config.toml
num_hidden_layers = 10
hidden_size = 640
num_attention_heads = 10
num_key_value_heads = 2
head_dim = 64
intermediate_size = 1728
vocab_size = 50257
hidden_act = "swiglu"
norm = "rmsnorm"
norm_place = "pre"
norm_eps = 1e-05
positions = "rope"
rope_theta = 10000.0
rope_fraction = 1.0
qk_norm = false
attn_scale = 0.125
bias = "all"
tie_word_embeddings = false
parallel_block = false
init = "normal"
init_std_qkv = 0.0198
init_std_o = 0.0
init_std_up = 0.0198
init_std_down = 0.0
optimizer = "muon_variant"
learning_rate = 0.00639
beta1 = 0.95
weight_decay = 0.0
lr_head = 0.00802
warmup_steps = 200
schedule = "wsd"
decay_fraction = 0.784
decay_shape = "cos"
final_lr_fraction = 0.02
batch_tokens = 65536
max_seq_len = 1024
doc_mask = false
train_tokens = 804600000
max_steps = 12278
dataset = "wikipedia_en"
MLP neurons of a small language model. Each row is named by its layer, matrix (gate and up: input weights; down: output weights) and neuron, and shows model dimensions 304-559. Each number is 128 + 32 x the weight over its row's rms, rounded and kept within 0 to 255. Numbers have three digits each. A neuron's up and down rows have the sign that makes its largest values positive.
After each neuron's rows, "fires in" lists the words (lower case) most often at its 100 highest values on Wikipedia text that the model never trained on.

L7.gate1002:087062169095146136148176166087131144155114156142117074098148154180098089133139143125109079153070172145140079217099120131033140158111116168121088141129081107097088107067134156145100098121133167122141180142146128183183108120146234176104145171097165114161115099140177131121082152159122106109099101131138079096133118191099188172143131116131109116141109179069164086149175096138073136151126111115137123091136141113156165123154194154154102153161121090077160123113132145191079148130062084141066146116116104126162144135096116140093130111107110165069098156081134126164131156127139166110082140125131120146102160066151119086170144119100120165120138107141104140146152114071102158105116121144137134102159104113194092171155109141156102096134161111146142210135098155163101126129105176
L7.up1002:110185091131122163096177102130163147144155104149145088103116210126105072160138086109104073147095156111124080135075171130111149054138137120109149108076150119124134160174117104100091096152144095107188131157107127146107165117137197136150147149108100140135154120107153202095147156142126178174100111137143160047110182164124160174138126150155098110142144144085094106172209104127082103100139145117137158140100083097103167139140127076083145126109140170151111121142143143136090104110131124070125111110091144124101158102139160144155111121142127086149137103103122106147128152155131154080105123129092202104136166090171110120128154160140119148130184150136132117178137186160155102122131128168143153069146134095108148127171082148194121146117132095145132124149133110210081176101112129
L7.down1002:117160154091115163122169093187080146063082113180173138120136144127104127080175161104074124115155203121154158128127131182132106182174093198150125099196115120114095191158096165106090104122163081055155146097157171141114113122149153163129115164134135160133146103134114126107094175139154131108137150182082114113139099124120127107128119110156127147100164093174127112106086145093121039156109063170153159150129160096155124094215139084174182097139145104102118179189161157085121125073196154123080110193153108116120167149144095144114134132151128137183111131089169147093148107146130080125139082095170143117210087129183161171128189164162152146119152137129195090141179090156123157160205121175185116088102224167130133134139131119159162150157136146119157113109211078139144103116067086
fires in: "was", "were", "are", "is", "been", "be"

L5.gate339:137107072094165122137099139094142114160146163094137116079174118079149102132109132203167126111169189149129125160158122136130129106172106132133108149159142081146151121068097128100156099115176110120115143176075078107141043115123074069131121168158179125131149139040112153106078079145142118145169047100114093102154141143163172159129179133164124109054119150079150146092086158137084154116135061109194134140099135166109129125150121091114218115093110144107082104180151143132113121150161055174125130120136148139113117130118085099126083128148088126091090134144145080150120141158093115129145100124109148130094063078116121149179093134139067144097121125188155191155108107136129130114152145145088158147106150109145097163126113112170141149132096149111068178094156221126142134134108118
L5.up339:157128174148153122132199073055110130079101083178111093094117073101074106124090128141123152134139120138176149110137179099134097132087124204154126146123091141151130161143173159157157094149086164176152125134086156150131137127103158147157128103101131167151165148099147122094151156091130160089102146178134156118083148140096144142162111134158116093183118163123148174122132124122199102094111163126153125181177141165109140075105174189134174130131140173177143141122160116166074128113152151112157177153143160167140116122114115125092073099177134131135166107185183142116124121114143111142118150138125163116133112080179069082086163130125085163182129077093164135099111191053120095152122139151076113129194092129087097097102100141119119210179182124127110145134171074126102153100070150
L5.down339:156132112146115097107149170142102099148096082090125158164074113174067120157117091184142147171149185174099090132145140191109097171115060120114132132085084120119106139122182147105125129127108126114186145121067167112098144117088145139183128155168152085145089099065120117091129043108114129124143146139156118088121139087081122118140075122097139138157116071141115093174129109139110113112084109147055114101221126156137134174204126112100147145066144104137132177143170155076125095131091151128115129142135177198143094166183089115197161162125159095070205135151117138141131127156122207115138123151114140158104195135150136151148116167145163165153130082129172180088137111116135192161169145142192141087127120069142057128149143119155188134057165119161085175130139136132145162147182109
fires in: "of", "is", "on", "are", "s", "re"

L5.gate157:123198154201162108120175162146093136159153122140124146109145111140119121165158109112078104108154130075134144138081052195138127130103088087203127087143115167211105085127113102128207103109135176142162151138130118140154124181060193118148093149108150181167147072130119177143155152132133167134111132133143160083213105143142122110175194135166158075120127130137109110164186161120067093146183150142096080124109113161120099100148129169190124079118184088157150164174139201110174067086109099155134171098121119139135057129147137167139117162188142117067107098159131173083164107182159110086133116150141172066089067100119110110150169121107127107078146164141078185112117121157106135141116127126163151169066117174113121107139092135102103048112111223139166201134157142135124137159142139
L5.up157:119150107139152138117114113136093100136099137134124144137088174137122117091143139040164091129144150124142111124156098151142160173123124114119194124175086126127125090160090146068149066097117124087157145088106102124127155172118179075132119109095153131139106105167117140122147117152126121084158209137161197150129080124155188140196130133151129119066128083145119119073142095150095156146142169170135131111146144112116129091121132144089050135125160146065196204110120113106147195083129120101148113101079131125132108129096111142121124108161145097156118187095152175125126064110131079129120130177153170145144118147153156082159131165087137180091163135122157126159128130154123100149095120171140166139163093102107177107057140138186109091179165142086158149094122116087100159113105156
L5.down157:128151113128132106069133118154099122187142096108176194151107134106158151143146139064182114110096123104097127091117077157085173150101107143155082109131154194142150098030114162140209143147138161158120090130102078101153105112121184100105133163089137137158098126141088180161098121155147088212157174110123144111092138150181106108169124106182160128096175160150118097169143159160095140129103160185148140098119158114127095174164168110103147140158136119167149159157106203175120150162143113089151088165144135152155195180086107137133155138121100125111152183076128171084013153142164167103124104179107178099124153110185181113128125157141151135132138113145125156126049187159131123072139142087171132046099098113041167109090124167150141141147145140106160138101105133111133144095159126
fires in: "have", "had", "been", "also", "has", "since"

L5.gate161:156139160144134167099127160120122152114157141133155093110087123214157068110145116103134127137116154119159159146168142148128059122140113099161128081174106154100186071082113099158155058146145124118097152141158149093110085138102095114105137153122150147162120149156169129088050175132109132155109162138146149055132170134087145098211161100140079186141167098141174105159125090107151161147150128132179212126109121077142149167122156133137123095070121134102125112114087073138166115127150109097153145126121091153161134145124094167132127060157085148109118103092154123153121108114076146169127106098076104074114075116144136092105099110189121125147157089083104142161157085071034094132117139158087121167118091131087203101192132122194158103108119151148144161068095124147123159144127101
L5.up161:104072179088141122156177070153103139099112145140105126117167145110110181121132116163215153133146132116131185175120102153137072080137080065099152083105122173122147068127115134216097128139124133065124161131110145205122125119111136125074156145084090116146181120115163063141084146151130092134127171130146109064100137141112092129172141120135126138121130115077138142131086128153116160129130061138138048107132132162101132141117183121175123132115098137141101128074127102147170138124118119187142123119097152134188184125160100092117128096096155093151172136155105085096173137119104126118123121146152133094147124121114086154109145138133168172105130101118164122111108125124119156110156152145140191169143108132096137093177158136137150112098127144060107148124175114168087134122125163
L5.down161:137165128136138181116068176115125142130088115140109141156113113119090113080085120173160161123125173145192152096152097110106129146149091126153111146178142143166161142110103159121120160179114133126163107185115131099174119093139155105114142100135114142157052144162166136105110161114191123150109125093109154123109124093153144148103149060128112121130175181162061163124130134109078147097155097141163110156143126099165130107104143179113107121126119133136053163111147111130178071144102150159130131078131186092130162174152117153102070150114075195082130083109115067194049146120095127171121154149152115121163089167092074131139138123079098097132142143095143062146150105149103096130169171102136106083161066164128079122150164104142134120144141133045138113093118154168215161089108131
fires in: "from", "in", "into", "the", "to", "other"

L2.gate1507:145105136113170065140130166111148113186148163122134119101137144148081182121136128132139189119083130109064175137108143120082111176141148126140134149115149138125118069123135094128135128117179075121149138163097141113111100075070108102099168123148137146146122145097142076114142149074134107119091134198108115114140146140190135080120124152132117139111120188140121157125118134106088123188140078097156128181156111144097139128044090087108149101109181136101129089062173113174172075162134113044113165148120074146090153107113121177136145084145184068178175165080128176140142094112144134113076125132119144185125101055113137122130069132097130115084157106141123160087121121091106140113110147108176159152163161122149097117155160097087114120044127170101127158109099159160127114201131097
L2.up1507:101107117093157131124104106105103136134143157212114096120108129172073165121175102064142147178175078052111145149152128076154125149154142088229092166080136194117115052126125072153120153147118115147112138131103150104055091136148107133074123207086181127150170153102110132165092069079115087112086124197113133140132142145105117108130136157124121135125131182086120140128145173124095149153044069131141107151144115131081131082063087145116175118110117079087107107111136115129150088162110096069121125152121105206128144105136082098105119098125177105117126176095138128106104151124157124074133125082105088137134074076109173146153140118082105102113128109103152175160111134124124102185059105177157156117166101111110125164109153086150146125105130099097129080083077161175128157204101074
L2.down1507:067096108094191083106126087130121117173139200142084091119106180105122057164118174084144204195133158066091144139148090147091098165134198105137185122178081142089126113129115114158172112116154151117145109102114148119104170123132112044141122147112123171175089202121193115140111099106110110150081112179107144114103098164174119105153158112176143140114100142153100111091141123161124093096160154165088085150103098129111103123120128157163130092106181144122167110116141118176115103139091104129158149134112123136097138130155183126158206108127165199169139096123103123139098096096090184153112119130107150122107071067102168087155128155104066120096134088115138174159121187123078124147129154147122119191094153092102090119145118108129113146073193155093145102169151133170144068189111175
fires in: "one", "two", "ford", "half", "three", "copper"

L5.gate544:147168127139120061187119155107146119163138135157143111103148159101119144136135200132097067196126164138112158119140142202139135165138064091082137218075124141064126112099093086174127065126174115109113152146108171115144112083074079151123170132131123151111137160091139090130129099169149183111113137105133153170070112053143120126175065155184112159130143098141077119171113142114131114091117193133161120117135131148136127106157100147113128161143139120146131140139145167144148068146124144160104125145146064151149122134137127088113137190037116141143155134109101126127121085101074112117161130204185140127108105136075112094090137195170117198181058113169146043135180078155170093105100150101154106116163129192239145155157159104136088116079178096132126147097126128176137109141103092
L5.up544:154112128101144119109128130163138119118185072178156144195121121146130151135143131128141120142100166138128096136166132146105149097110158141160176107155161174110144090171171092147179146131107136074158073132115103087184106128060093131157144148180156156050153092092144154133120148156141166101161096090128182170134141144117089099145128150100096132110125122219154178127125139140067180113165134137063167165193144138074151162131165103132102069145073081198046143100157156125164120111206152114062175173070134115114146158177144131081142201147104111124132099049106078106085143097094136142096124188105107119137106108110079107185167119181087122161086149093141130165085127124112145128112123179175113108159144148109179158121088102126040138059140180146118084106122111076129136144080128
L5.down544:084192148137098092182090167142055099089091132158129157095122153113164117065149086137137147132067131173136100130090096122149153164147066141117101119154114100176180124093150146177123168153087163071102102153134123145119118112121162077160096115162157103112108135135085113081059185121197208131118089123051155122058132105134116117147158126169165149153134104135141128141123136093122141133143108104124133126105088123121056138168078165159148112091166113095180088162124143130143156073170154090124104154134171101127095076103153119162133131132123090086076191197125098084025092136115152143148126168117123153130081151118084202124118134164072173119129145128099141130124110100121149192114138109136091104131096097125163118139082153116082103094157151144071095160096134159100129052121102
fires in: "in", "at", "of", "with", "the", "as"

L7.gate1719:154068124098160141086154062086098113168139135142180169134148068137120128155143135156148141084137149128169150117124163129114147098154211146126180211149164160115109146167121108164135149041212141127121128109093123109111096148125060112133093135174116089131194099094120114113130112065121120172170185141122079149107088160108089150202170130133163159117182069135111149116170105125130173116111180155142127142159168161102126119157135150093103113163078158137146127173154108079129111114121136131178131082102139113104121141109085122116121149120140062176150162079116107124101069088115132092162123071075126091090117133125130159121148170103161083140160195125120083133109082125072126117138133068143110086121149071102137139083139114103047142113099092156111118139162151138126126063113067
L7.up1719:173150159107116097146129124167080119201101104152119141046083113077073126125114138133140146095126092156170136097165116173208130120102129123176077166140139108164099130109161150106119136161114101092140135145082077164130092138055127109082144047120124060087137122129127136109118168198121124090162159123198131165163180108076122104102115134133123127119196125117166101132119061165153128090097080135060130119153080124117162161128137116138162115139137110117055163162109145167095182104159133132076158078109153094155135113109150113096089108114070103125145144128147146094100160153095164197093142094130108086148140189175128131153153105094107158145170089070134154113087154143123053116160149177188099103152156144128157113125095150162086128161129165073119165114119157161127178133074103
L7.down1719:165201166105066115147118126105101119116110107097143118127107145053202114089119132119094141128075082123105171098114127106141102169140136098160178064114134135160146134149130124117146140142169163155077159167132118107096154079147089110164078104098112157141133104142084109106112109152138080084159092174084106101155141123121161159187100142158109129122103163146093120165164156132116164117152138130132140132108096108088127091157192141148108099120094099159101135110115126219128145115075061061128126053085098131177143124174137110135130127104139165087139059112096106120003117099119159139164123163042172103129153152138137129119105110089111137091064069123155156107173101156128091160103115195121135143153118132106156114133164096124120100154134077144120160134104094190064114179132189
fires in: "the", "his"

L5.gate1015:146133132115173118171149155132154160150175166160156149167070113102126082070155093151130137096126168066188120094105073122155176125127150140172199104086141104100111148155100112148107048156137117142156135147058141178128107151188166117112072117118108125111165110177127158102115089144159126069103093125148122111180138180138084133132091084103104131126149135184136167148148130125100114149115160148099055096169176111139123152141150129106065088126115171094143129093162167140100039094147139123162122183135121132136104183200147135178143094130100127098190123121155120095122135135138143172049151147172124108099206131097134107135140141090115158123147123067084150118151092141147137082162089111136092074182091097181080145123113134077174148139121129136179154144161147123119098071090116
L5.up1015:112120153072180109114135061093143071101106139167162131129137183182071114131134151152153104181098143087158203099129092175141103122095161143128126080092109121130120195087096121102157118134119143103125151131160182227101174122106129124076120096118100144167187138134162149070107141077172152126117096169148181112131113190135139166157201121115115174134026120183080145147077177096168098089118096152131173088100032140060121150151136119088148145174119143133137113147173081133101174121115132152183084167109135110082110149104141167127124201162121166052097103106198124171116070157120149134112141126180130164108129107123073102163130151135090134083081128157170169074106174083109148137175096099131149132154102136107108178126191098139157085128131170137054211121162099111073096115129164
L5.down1015:102163087109163123068109017190101119123119096162116139162175155105117105216163108122132113161188110099134078122132112142099125097117163138139162097041146174135095166127122104131116154109141133098233104100120112125149139109033117166136103115138127111124148082099103116081132129110134090135103119110169150094126112153084102142150122130134199102097067205117153149100089167131125094115117131113128121092164097107149157140099091114112097180145064116146158059137080137134124136135086173106141116108157122101153116184150167133141109104116142167174145141113163120116107098207109108077109114092130121092070133134115127078131144136098068163108173109146146145140107203140106103144166129111149134115131168139145183120144140116131126136165161175173069113153105115092124144139109169
fires in: "has", "is", "had", "with", "were"

L5.gate662:135093122133140148115055130104145136185111068089135064138140178100135125113172135081142149084093166149099094130092121128131180059112112103132114133114189152121169236069184126082128112120179158147116115127160137133082087136158190169076152135103222101159150094179143146082117150144107098101097135150093119039133151123170071147126167159090139135151113124123134165147185106117096130126119069150208077139119164149060176127214093174097160051115113173112141043081137234148171089172180125145122148171116179194048090132150112105091123141147139131136110085160128075080105121159157138122090071117139163154125069087067122160122101115102105121139081129137077123181091133127160089125111117127122124083100120131104120170115090105119119142097137084117141177104151197174123149106092125
L5.up662:134135117146154149185093121099159181117140112135146164174103117135175126152170168115111113125132170096056151173100154162147123084099092101093116088157142113110092201047163166131125153158154163083122158076090120133097096161139145100076102159089192094152114146149104145086193125146182117120168123141102089161143196093101064160150133124168173127128181123107117110177132073149132130086149073166155148166152160132085099110202112113103076104150143196139195089113127137141162097179159120147105101132069102088093158082115124113181115141195157147125126148137094167102129141178168157116097101154160134164071122145079108128155082103149105042105090073135101090136111096114114103155132111116134129105112146131094178193097104149115092097191174124176110139087163193154092139096141169
L5.down662:062154093176172124107135085152144167117142098156105106107157138117150120093164185154157152111127123087133085185126127156126182096102135078163111130119149113038093189139188105141110109108106181119100141112148145197170155174095162132070152151146139203199154144184116086103133124107167134149109132092086179098156106073127096155146188079130197189124118120155125090119164126136143164112127087200175131127147111096038110174155101162160056132159097151134135129124176111142157122098148133145193126148117088135041140148101140168174134119124104115119095118111179191100037105133109097085081136102172177159120074127109150100097031099175173103125122115118168100138063137085141092154144087132139093096083062177127130151143170109141120128106134129087154111116128155127118095071139113
fires in: "with", "has", "had", "have"

L7.gate396:084112090153152119119109178138092115151136131163126089108138137188089101136145087110166092055126182148167102093140083155119103132122145108079161102141154074109155113169170138163138151093115141106133112112109100151102090149130141120082143142094142147124153112077160090165194187114110168141160038152148056124161133134189125095156165189125139115153122120132136095148157160130118105127132105132145132124166115059062097123164142149101181121141163160112141159179177153126205160139141148158190127168123151107049073148112090176132146201131139112141109048090110116092139118116140102099101079150138147087070190115068118149107107129174099113097109095141134069138115135078124108144139105097112134139117128059162139147102161094117124167163133176116138206148157108109039132093129134
L7.up396:105100098169132132145173142151089171151087149171114127178176152107124106083165079131099167110103152101133129148037180137126105087100119111122156046107107109126142104084151165189117152118104175154098123133117157140124144076139177107099164109125151079146086169164146158074196117084145132083157139136102103159170104147137144190087190101165114070131095130127139143105139113129121147173132098111148081126137121089191158163144181111101090084174098142139115124116112167182134133146116098060098129116151126090143158098098119151129109131154179115131133137114115170137093105151092112132086092115122160166084127090117119116120104157135125134094154134156128159091163104147139143215094097124112167027104172169131121185131138069155172112101082122172091161109196111092150161113144179
L7.down396:082145037158165127161112157123147078190128167175165137097139092069114169176113121131073186141110159076136173130124105135139178070073145143187166121108193129116110118151189094079100130171151147145192066106162111128086073120106127187053107159087125193175149104084114132103184146113120109092128167151105120124108132195153142138160095170164152128082105187184175086106126087184159128167122171116122144161169146107097084207135188158129159129130090152123146074101125146196175193104121122156167182128135118116145096141058104092135111154121160105107132108147135109076089113125118118076132105124168136145130140124106065076132083186135125082076152083127140121151084154105117107130158117137186137120083133127121119151137115123122146123077093132179116086144161173104101129109138098
fires in: "has", "had", "have", "having"

L5.gate930:112148121085079115156108155123104112084144133112114050077114112140162138147156136144158153109145148166152136140142133116055107155172094138087138114105100121122134150072091149139132101093142242105099158088159106115165094129149151048134147079129135153133167110167164129064229130163125133155106093101127123106152146117161081136195149146179157142131154157166174102137205081094101145125155100117169122116107184122105081141162108138123156056121108122104107175098169141132141123080123089106166082136111078154133117065177077111146061144066116165147104157158095123136110176137164152155156117151152108128077120152159138155172186127136125127149131083093139101081217097186133073159101173116107153071134104131151080109135113154106094105118118146141114137126121146138133101123090158
L5.up930:129109150104084141097147070119101083148120139135124133121137104139114132100187066134118110127130200103066161130169110074107174142109118087164114149122089142144141161147160141131137136163125151163202148183119141168117113137088191184127102114115120086141137136168131105146088149135103116125121083136128103065108110144152161078087141156157053143091106118153162135115142155128093129173107092148129085086078200172117170173121160120137063144135127090140072157125101148148170085169200134161096147154144134108090141149172124134071184111140129104087102083115155068129101160149077097080123171147126094140143107109153109138140229078114150128168134062111181086138110128113137158174140194085140085147161117171158123115139119131129085101082075115176129102102079087089147121161089151
L5.down930:113127093133100169133112153103107129113073108085143116133181136105139107122125061147109130100155149079111169091072119120152129163144110127117147182114139124204161114095129065115132143166092205122159153140100081096181107153106079123152147123117096168147118092130126111148114104150102132133101076181153128114067172107115158137201153159130125156125143120121126123128132119150106119157110162080107114161147111113113185101117118210114104168130145156156053131148158153131094129133191120184090125177164162157141084168153110133139142128156105112123119102116173079097000089131075213090143137084131119146112120111156075110126101135133083195163134079133121150169141105120123183123140130133156106157173109168174107127150162167107108107143164095132108130123146117114173122104099087
fires in: "in", "from", "of", "through", "into", "on"

L2.gate1497:175197115094137185147135162117156098129156105173123094149055103077100067071150121126152139131144136151167105127137137129202121129148144062075147132133106153082095117086094140102131142125116162107201149094171102085133077117103158155078204139147144096116153072087151146117148142132186129158130148140090143122137117113099142116162195095214173095113091138155135120123121021077116165096081118114118117174093126110132114121161114117111106120107077129173120132157089092110148125169125103147129123149173128125128126155110133121088168111133148137104157123065114128241130161138132140148107139173147064120121131107118116109136097116142116172120127124165089116091145117158072131088182178106109118160079099112188097135092128090067075123083085129167097119157154084128153138094104074
L2.up1497:119139102145109104141078136123093166097133214170148130108109115111129118108121123161144141118185169148185088082102068176112095124175087108116151140082101208085128175107136099133104156125122124156157167129167125143062086133142115092143087161156129139154120110134105110140167155124126172141191127124118110122093161146131190128075165099123143111103110175126098061170142109130119173103142107104094121112112137102100112123151095118135109147141177133111154140140090067151118176078139217093132154146103086120166133104059115110170114167139118095168172136110097104158160087141141119217102128148145126111133120070080129127130130082152141155109140136130078090184063084076207126105162078132132147119105115089150144154143142099096123039144085116132126103061142111097163158146084166
L2.down1497:158132070086134156161188182103160149135155111115075154118040170163111108115172134111190105135187130188143124178154094078145104105106176105135098191128115150155074086114098161108146148111094155098115157168107077084183112153156131107120127131143107105131170136139153086125083144160167113150135136115106196146137123134112104097124193175143184154138206178142078090136116073145114139121118167095121086114124109129130186156139124125082134159122027150110121130131184128082092154118111096137126070131137125086098098151126134113122168213100151140097092128082154137160118137092123101098118181102120064151143146137164132093177107112159132181092156105187137036091140195126092194121145161106221105116070118138186120093109089115126104197148094117147078134126125122089171154130144099
fires in: "there", "it", "average", "median", "their", "website"

L7.gate1696:129142127120114105114082054097170076165133160119115122066144133163105133104055126127155174180103119160111136185138122164125136106129101112178152135133119144099181113134184107158111073144152114122133130136133140156165069129084138099172152156169116147089178098078149131135135161085118108191139198094129148133091090136079170049181110128138140138108155148082078183142155108161131161111180177131162114181092166184128129087140165122101147123146107135100172111110155121131141162168145147104088127146155155170131135150104155147126146200141127101122131209101135138125141165073113180114153127125047208148124146067105139143123119108141058172085150139121126092131197083142145196091154133064170079107100144173123123080094073099089104119128118110176083158092147115062125113127134161
L7.up1696:129116064133105134133062128170147146141143108123157151143182055154176093101052170157119136097139169132137106173178111148155123211126122122106102165051134122060129092142130094127079106179175131149147096141070096166147085148104146061111103140135141112071126097172165115098134100057149164169115178156144056164065091112118178153166125117078127118169151156093060156149084129111143105168181152132131163136119180185179098100126153179119147128108126111109161098120107134153120136184109144146149145160095126123137182143090200132144063118130049091147124113094105128201176139140147125139116120075098150140147116173150132136118125079171196171119162133138132134155068145117183105157119132096139106160098173123159165162070089176075149128080134094178110185187089108078120146086129082
L7.down1696:157171132156174127070144172086122208113083202093139132090143126092109115071170074084210123093086089107132099142123143118114101081094089158118107162150132117109143096123169154100138160153152130122089171114073118109096122121092150140171091085108070151137167136165102137119134132153084095128102165103090185081130121162124153165108144114097152140152106122102140168116153111202116136107106115141171105107104111141147141173182152086137129064141110144133133155145120176133108121107106156170097091116109107157143115171113174160103155143052086143121120084139111135131118096054170112085136124124065120150103183115119184125170122087084158147072069092113143131131161132144150178119161134151152121122225126198091107131163125088113112142089122137115119144112146130089116092140091116
fires in: "the", "to", "s", "as", "are"

L5.gate994:141084129135128145148122100147122082114132134142184131130136094083148162083101213199144084160147143012184142144086151132139084094119134181137096156139127163150089129059154106167158069095136191091087150108183160131144080165132124090114072110138066116137142102115109154126098191122128088094125171096068112109098122103146170114084101124162127139104149161159142140136068074094091116104113117174107149128171154115125151098167103135170143099115108136103091146152150133138094183128137084082155187101083117131157196126154088198165145096117096118137170138105155132141146136088150168144144111147166112087119129079127121130057161138133112148150107086110123157104097158117135151137094111150144108118112116143122129138089080128085164091096114115156125115118157186067182109111146158
L5.up994:141129154119132075113143104148157110146069071182112098161146134096153074127113182138147126118151174144138132176113119103100121110130138130123158128108165129146125082131143111107137144074133150116135113128160090120151077123131097114138166103122124134118127115065136142118105158148108121028167158110122219115121116096138115104127146148150096144163140148132139172153111161136126146088105137097164138130106133112117170174164082148130094126160143083102089140186119110093153115084128201099137116082104154134182163115136137117108160063130129121124076072122140140153107082172062128095175111113130077045135053112111106164135108069170081118138100070142130202203156187096123180107097087166140054179047067120118098122123126133179123133158134053137112148099157119134109140127093122
L5.down994:142121156111093081077125162185066167160119114189125149106128164107198132152119116109135156091136157171135104113127145125124148148107126126187141130153125132131140149107090146086097130131101143135113151146114115074138098088140119132112173114196159142180103068105111125113103200155103127132131126111159131109143156111162115105147168058100200111130099122132102084151178163145126180096093074099140148099092179141177191139126111160134125077184067140153157078166110140148180084095178101087101134081107129102108126156154075096133086095108165115150155083144097120161028166179080159048163135126195105109130116155081114147147123105143150170148132138140128122110137159139167066144134106196077131111074149131133135068102076115125079074110101098102093085139090159156157146181171137
fires in: "a", "of", "the", "between", "an", "to"

L7.gate1322:140086120127163056103154150137134126127142161110111097118084120133127080145120191136136098100138120189138129091087172113149147145136133117195129200157121159060140153117129143124167102126100072095096160143155094171157184173102046098111102148131211092121111130120068091075096207144204157132156156152123111121118133112111127161097158144085135127058160123131140126123113137168166123153174121137120125138190120087144116127147223151140068111110096088114154124099148112167148114117121160121162148113148144097110151145098141095106063117186129139145139147104146127162136119081076157146105062128091144115172060115138152124131046113078161156148184120112157095157124188159134077104130124121117110148103128111122159162120185154145135123176118129125073144163166117185139132174111092
L7.up1322:111129160140163135110106156168153169134139050163095122065092090157107143058111186097075096121108079191139114094140161096152135151142139192161143135092126135062127151135113170152082112146152072076155132122198132162158083163133147144145088127125132181163155100143148132145106163078113147096138137089120083117122135115149092107091103091081113107106133109117178093124058201106180130111181053122130147110195139126114126104120125125109190129143054152166099105135138130155137108128081170130090108118085153087145140066084141087142114114164204091172156129120127128136132111170132157130129098144130101108148122110132129115161110099149189113173161098147098134141109195150148152175206093099118150159115099120127088151123102106191124174160173140085116088128134135130146143131051075
L7.down1322:175129133101127095104157095161084144140156117112176158148117168123123128142136181128133153120121069149116121118188122104124098136106114201127167136189097096164108172169115148124125125112137113142094148065139140099125136110145153117090144126133102177171157117121098145169078157105167140153099221114171106161181126115159106128153171102120078190198102146133235156125135134107102116127152160103124134145125064126188104135156149090114164114167147162087165170202137212179113111207112118158066202097097138035158096122114092103121137096147109121158107159109145192138004110126145123096104098110155152090147149146134119162134116136091175120123102140154139136138100139147157130110159146114146135075124110107117135138121093151184156167153164092054129148106079139114142149072086099
fires in: "the", "their", "his", "its"

L5.gate1577:143140092059118115135118110126108104104130134171167127124124188137102135102101108138103135134114158134171148154136109083110149080086169130125112147119149144165162159144142139100108126115067149150130131124093149095154140056102167089134120155123158115133150145092103247104119137081116106113165151147133122150115137134206095106143135138105174209124060112159158133104099092135194136127118116171091136161052185133208161161155109105167098076114175154134125079090116157109128172151162033077132170063038125106091133143152137141132104188121153146113106157141128115148110164197125122151069105121141138078160084092138130146135102134100192104097112163121203134102127116124145178152151164106126202144148138110074140122148177131157139088104151146072104161120059174124163128140151128
L5.up1577:110120147139145185037077119174131094098153120143129140154186134187144184140164189096151157124122095142140120166113112033149148090159137144168142136120100150087135094146101116191152084132091166140139120164149089118102123069135158222072094147117126208102163125154182166129179130167173130133118154145082069110088094177159132110097207120117152127070151090142147103127163069149128119114084075185121170144135090144135127173148174110104143150173130105149095110120166096139144169164059156163102128154135064117133136092132150112145143112130153140141165121102057150099096139162162116173117126126145113118123123112110170162089127089130077132143122078126154156100120133105136114155102186132149107183102147101173146134109139085145141148139127104121102142118163065175177159057110133
L5.down1577:123119085145087116175106123097154185124073184124160126149110109055130142116151127078106130097122116139073152088147162109116188143140096088168140152192093116094202139097091168129115191160114174133150079144143097201107126134151105184040131132149143131077157138166118127151110124161107178100119074115088145151095124139098142154118095141133136124119139121163088130138107212144123134111118129083127158155210131141121144122117159095173171112120170133096113108121172066147137188139154130120157114149159109111105122209124173170160090149079137071113126102085130129120000130128118116103145129104151087184083082096190144117077142126072156120143164105165061145120142141161135094151070117125187154164075118106166075046164129125134145124211103142107159159159187107077135144113085103
fires in: "two", "four", "three", "few", "these"

L5.gate58:060097111113116135132165122090079126101168151153075112145102094209129091124154156107178153103161115133152128090098127070133094111134143147195192117134120136158115148093122127139155187149167184126112063084100181069106139128155097115064120123115122179109116121137081157154117133159139143149140117073134143112044153164088115180184153136098131114110215140203167068141090085099123116153124101107161109163164150135114132159126140192162127134201119110074098125133156183097151073130143117162154124169166070102116132212113096149123156149136118132116109145045114104161148101105118121071123076129137124064099144121133144091140148100108166172157104150124173173088095133141102125104113117133111113152161139115061124089151131098161097112118166083077144094123134149132147175167115086
L5.up58:152134133170166084072140105128111109123156115104148127113178140157102165150081188158148151088155090118085135114145158141147116122125131097097133113131116112150146087165084132148125093166213188125184088123064149164099140081124140087127121208105168103099035089111169076101089102172092193133139135117062090081118048159155144194171135125157084082177181103125110130123095063072143116126153114093119120199154130136144096139139093127094184117101073192089157080083159176143163167152115182185211146078125154091102107138176112112088169087164190113132122117095116082164133130144109097161149126154137122097147132154137053164130081104112117171098099145135147145130119099064143123136120165123078070118152135109114081096089128096142142097093111101080098135116140172123152168114095097
L5.down58:119114113152109081129137121167146114105081086165153154151120142134146098186165111150155143105143126056135118115095096055183114138115076119121161100170145136138107136154123091137131180156075112124129106066095110113148139077095171138152162121084119147167134118125161143130099125071136107137156141120133123123088122132132100070174138123131087149136094117072158111186113077144082139226152153157128112091201139098154139149078113135109095072183124189163123096079115141118167177140154097159105175100121167138158132150143103119171112162126123101140151178152123101170099117122084117152123120129184138110114159179152089122099183091120149181163107217152107079136140099134113139111130143136151117126102139131155115150148089121141086184047169157110141185143138138113101147127149095
fires in: "to", "from", "as", "later", "of"